{
  "n_layer": 8,
  "d_model": 320,
  "n_head": 8,
  "n_kv_head": 8,
  "head_dim": 64,
  "d_mlp": 960,
  "vocab_size": 8192,
  "activation": "tanh_gelu",
  "norm": "layernorm",
  "norm_place": "pre",
  "norm_eps": 1e-05,
  "positions": "learned",
  "qk_norm": false,
  "attn_scale": 0.125,
  "bias": "all",
  "tie_embeddings": true,
  "parallel_block": false,
  "init": "normal",
  "init_std_qkv": 0.0365,
  "init_std_o": 0.00722,
  "init_std_up": 0.0365,
  "init_std_down": 0.00527,
  "optimizer": "muon_variant",
  "lr": 0.00139,
  "lr_mult_o": 0.757,
  "beta1": 0.93,
  "lr_head": 0.00632,
  "grad_clip": 2.0,
  "warmup_steps": 200,
  "schedule": "wsd",
  "decay_fraction": 0.817,
  "decay_shape": "pow",
  "final_lr_fraction": 0.0,
  "batch_tokens": [32768, 65536, 98304],
  "seq_len": 256,
  "doc_mask": true,
  "train_tokens": 334800000,
  "steps": 5792,
  "dataset": "wikipedia_en"
}
MLP neurons of a small language model. Each row is named by its layer, matrix (up: input weights) and neuron, and shows model dimensions 128-255. Each number is 128 + 24 x the weight over its row's rms, rounded and kept within 0 to 255. Numbers have three digits each.
Before each neuron's rows, "fires on" lists the tokens most often at its 100 highest values on Wikipedia text that the model never trained on.

fires on: ":", " of", " total", "2", " was", " population"
L4.up250:158073203098096137154122102159115160094127137120110097137132152141120117145129148097121150143115136147162138124122147106117126134189117143142119098124143135130147089109127099131085139122138112159123103086170127130123132106120141143095145117129164138135098109163107129137113110103147123155135134096147160170141152119133135104152138109125145127123140106076150166165151134162089118129098

fires on: " to", " and", "our", "in", "–"
L4.up370:114099079137158153137159115140153128105081142125139065133149119087111118138161165096081167163108181127142103137104129103145130103160120104110133181131131186161107108177159098135148117122139113086146113137148099162149144129104099125141105114141158111151130152147100082111119116137123143083068088141135155119162096126143058120147100168135165136126119137118157160145082099120182094091146

fires on: " of", "-", "y", "pha", "&", "other"
L4.up248:112092111125130161138181141119173094120134147135160109136115149141104140135108119096135138174114132126118118119117120129147148142138121126171127166150098108162130116154144140111108139135110138155146119132140077137130135159149156106150134123132106103094122083173123138136130071136121129117153120087159111125121097118136159133174098118105122121138077111104100192157160154133145130129108

fires on: "-", "N", " ", " such", " Party"
L4.up846:144148100142115139078135135132159137133115152115135113113117117145087121162111129079160135111108131156094135180126126148157120131140126107151155177120109114124098084101174096115151159143089134142111129164164118116134150100108134154135103138141151132147111180092149147183145142189111137133117104142170149095134127145129120118144146148128102126107105086121120151150155137115136098138116

fires on: " ", "-"
L4.up74:131112099127090107121114143153098115117082139100138138133137109143151108152152118109097145141132136138113160114101097118136101131150112149119134137133106083133182139100130133128112136114141114091157156121089149118114158133113137154141145109148126154098171085145151130136100166149066114137123118156136157121156156130097119128099112096101126139124117124113095080120116130102141149144156

fires on: "s", "y", "e", "z", ".", "o"
L4.up238:139065114171158123126118101129137144135097153112085109117135095098122132132145116142128118164178114127140133144086106117101142160143125140103112119121161118164134164145124151139119112114117143132137151062145128138151105152136125093152128183134160140133138156139116146117076177135145098116148095146103103127121115088189118068169104101155096128099123079114148110135156110150112095130131

fires on: "'", " ", " his", " its", "2"
L4.up344:159169160120141135111175140109182131140090152166149110159102134106159120128136149080112132151143153116117139144095110098122140104147089140173157140139100106131153117145109143166131115147129146162057151148103155145160112111109076106140154146127156124110107125152141109159189151128092092124120145082139132098136184125121102106128078119131096132096150160105087110120150108079138127116086

fires on: ",", "8", ":", "\n", "7", " "
L4.up18:095156162144142164113102089112132088166133101128149123137169108185184129124114147098115147112153136169135105129137158133156152118121121097136127130097123153152108149141134134092140162129150112114139146109146108118080139131097083128109096143151126125137108128093134157187122139152162143133166183127128131088102107157101128133109116168135111138149142145105115103142103150127148134169141

fires on: "==", ".", " of"
L4.up235:154102138098154116157110116177134145141130148147128139134148114134151156103123138123143116111139150158144069116120147126174109107187111108122124127109143140125139148129117212144173118135187132090112125131143152144131147154114091109134128119148114110114119110158094132134111127109129139113118166127115140121136084138081101113116117154147155143161118130100105175149116108105159123118164

fires on: ".", " US", " States"
L4.up702:142122124093135160124137143148107107171087145153155109148150112087133107142129151176072156161145133130111179128088084067128102104143155111130155144141141157148172138133136098084101100103118143116139105148120127111090113160166105113146106062144139086129093131147145094158118107092128114141125114123123161102154154128143120125123118124091127105133126117153126136122128146105125156126109

fires on: " to", " |", " and", "ro"
L4.up619:113120188113136128103151133088162155078127137133134167110162136079160123029126139128073136156111145142104106124157101113114145127106163130132092150141151089166138146075143113098143128116131101133150166147148101123124151132107142073122111086167135106141122134132140138106109145144157119193135085132162103126168132131154107107147108142104109110132123126104103135131075144159152124134124

fires on: " a", " not", "8", "t", "9"
L4.up136:128128135160166092117138103095144117146114132138115145137109132167085159108162129142105093116102158130108114068111118145128133140140139132140131137147141125141154143157123142174101124151120097149087142159177120148103087059157103120131105156129142092127113105129143097162112130119095139088103112124117128092099130106125094095165081164131140139079128120138134138140175111183082107168124

fires on: ",", ".", "9", "–", "en"
L4.up126:154115117127152163136158156131148146154090150118104113120154127116167113100148131194125120154151095135066153141155123143119120131085128121108109164113152164163148145104127150151109156172159096118159138117132099145131129073162140137134117123134097075129126139102085149108124095107129147129158140131133109137131130109108108184122156109118094101121131155121130103121130093166108106128109

fires on: "s", " ", "g", "th", "o", "8"
L4.up430:093077150144136149113101094112098124124095136114119128120106113148089119158115149124115114106131124122148152126099115127094098117125076133125128157126110130191107171156100102125158123166125119128123120135133136145088167140108130066135097155154120121127101151137137169163138119137142123134100144099082172198120170117173146131116119150147114147132127151121110150100120101142133124123143

fires on: " in", " In", "In", "-"
L4.up366:128104093109106078156136122099094098136104151116117109101160135110151140148089156144117123144133094160143159145148113137113150138168144156135112106114147155134094118118179168155119190114149156133128136150135147116141113128115129194115150097132106097134123111172131140080059157127153130079142102122137179145130133123095136143140110125128129179075138155096120091122121117114136101149095

fires on: " She", " The", " He", " It", " he", " she"
L4.up258:104133088095101136123127162147154122133141129104117110122115083155103082123124088130098120143172173101124149109103144112134105126180127130111168090164138113123128133101127123118134133136141085133167103119149098135095097127143119147113121137157132203113160161157109118165117176144110084107144162123094096174151162129093084098126148134150163140101144153124114113127126097138129086158157

fires on: "t", " to", "6", "5", " S"
L4.up413:134122096116138132098155148126085135136105100118158127087096120144141149153154132165131137118101083070130110187146142089150094137132159107127111127101178149174101149147170152124130142134165193098114116090156151131148104137149109124136106103103166159114104146150145165159154114136117118089130125139095146066132118133095089117147117132125106135111131095126112158139120110074105163146133

fires on: ".", ":", "°", ",", "d", "8"
L4.up440:110142128105131133069120116136113135148138138100110149088113158137117113112141103078128108155118130095180108115122147107174135126124058100089104124125148167132141144146128100140094175152098137117117151145149117138104151154098138146129147133173143089118158104122149124119108150118147151158142169131092114119138159133123125097102105136087110121137154123113148188145121118135138140077133

fires on: "in", "en", "o", "t", "et", "er"
L4.up786:156116149155121144163103121092073102152128128130087144093133130088119146118110131133100121174118161118113159099140158139109117170171124124122102133078149165150107138118136160136132135097180103100106099124139151135138135137142129143134091087122093108157129120090168131144082147095189109144153103162133111117112111126130131094132155120160087131091138116109146147106098143126170134106132

fires on: "s", "er", "r", "ch", "ers"
L4.up355:131158122115145118109154168144159118137124117142149151089120099126156137137178126133144142129134150138107108093137120098131098143129138133116145124138132063106150113110145124103107135097116157122109172062136066155145167140121085067160140123123116119155085131099130111104104172093159106154163080121138185112085118115149135161108125084103118151125139155131112148146159135115149164183099

fires on: "ologist", "bi", ",", " (", " agent", "er"
L4.up668:105091135122108108101105131092079122137137150110119158129117162095116143130145072087161140124098138094083137077089162147136072187137165130172133139121127141093109074125118121149123135122130139075104142152133109105148122102159151147157148133137156116111120148099127112130067091100080107143115118086155151147122110118105157105084130141128075114157161132136136143156151172137101123134140

fires on: "s", "g", " his", " over", " out"
L4.up784:123129136121132118140145129118147128130144118155120135153134143090087125114088149131180175112163144093103127144115125128132084139125080114152192172134106119153176110104130127173156108137173168126120126081091143124148175102135155115148130078119125090096122144141121131092097137145111088130112148183112136141158127098129143186133144128145098166120127111135080098133101144142126105092106

fires on: "'", "s", "n", " the"
L4.up379:106097130110106124136109080113127104166136126139088138133113116150167131123117129110107102145116138135091091133102174126154134095170082128131148127138081135135106176160154133086107103179103120168126150106159132157116110110144133110145147145147154148102073091118144128068111133155138127140106156159139111109143143085110094118123104183127133130123140186129098157114154093113132089135096

fires on: "."
L4.up311:155098111124114152156111135123133124152132141135139105109132169084109088129118127131077111158066145084114155132104158126143111149134158118167096140129115123129114152045104127116122142131133107134156101120138176106103154134146106121079113136099137105127161116153106162126102117112112094116154121135089132128106087095146124122098067125169133113120136108119105105136170117167154153111094

fires on: "–", " All", "'", " Mid"
L4.up937:116112143130115113106119111153140135106129126103118140130130131105128100107110108082144102108093125150133096100147161104117113155117120124104122127158072103143120130123185165164105140112104122126146101095133099140110137104191160145128147112160099117133152157157102120162123126115128116124141180104113105128119096120094148133103107144113110140082171137133086114143138101126122084142137

fires on: "s"
L4.up114:138153103184134099105048119131154161155098123129097156120124076147125097159124147173155146122142146103131095131121104147100123137128122139147135104133143129119142118123159121145147129172186158138127087105113108172140150124149158125141125118108121108100127072131109141103121114158145146119138130147098077124130121097101113169101116146137106148155117151109097152137143125090087142108122

fires on: " (", " /", "4", "9", "8"
L4.up716:156134111110140129132124131089101129167142116071114106155112126098142154137113097111107140108138112094102123127099116135125130134096134112129197138148133104159139110099104102154146125135125098159134161150128089175155121123154145112125086118160088101114149120135160154133118108113132169147150113134109123078121129137127116178130152133155094128087082122152091149161144129135125144128123

fires on: "'", " According", "Dur", "cent"
L4.up522:155118154101134094126162097172096134115187129115116148127120134102125142122101124089115097132170122126148087149180133114112167106132109134089112114142117108123135098130093140146076129151135148149119088125127116132098083110148090108144150159138133093109105145128171113154143163165121180146123131116146142110107136106146103100124107115116144119124130178112119095087128102132159120151088

fires on: " or", " some", "or", " and", "istic", " people"
L4.up11:115167150124138143123116077141105158136137067154135106157143155158150112133107095159120108116107145095129069115145101104147122143146108166151128138166114167165135126104103129089146119123143137132133128140130122108105099119120090108140079157130097099102125123092110176133148123104112127103115128109122133104178084089126168136188123113107138170105132116098121151106138158088114126132137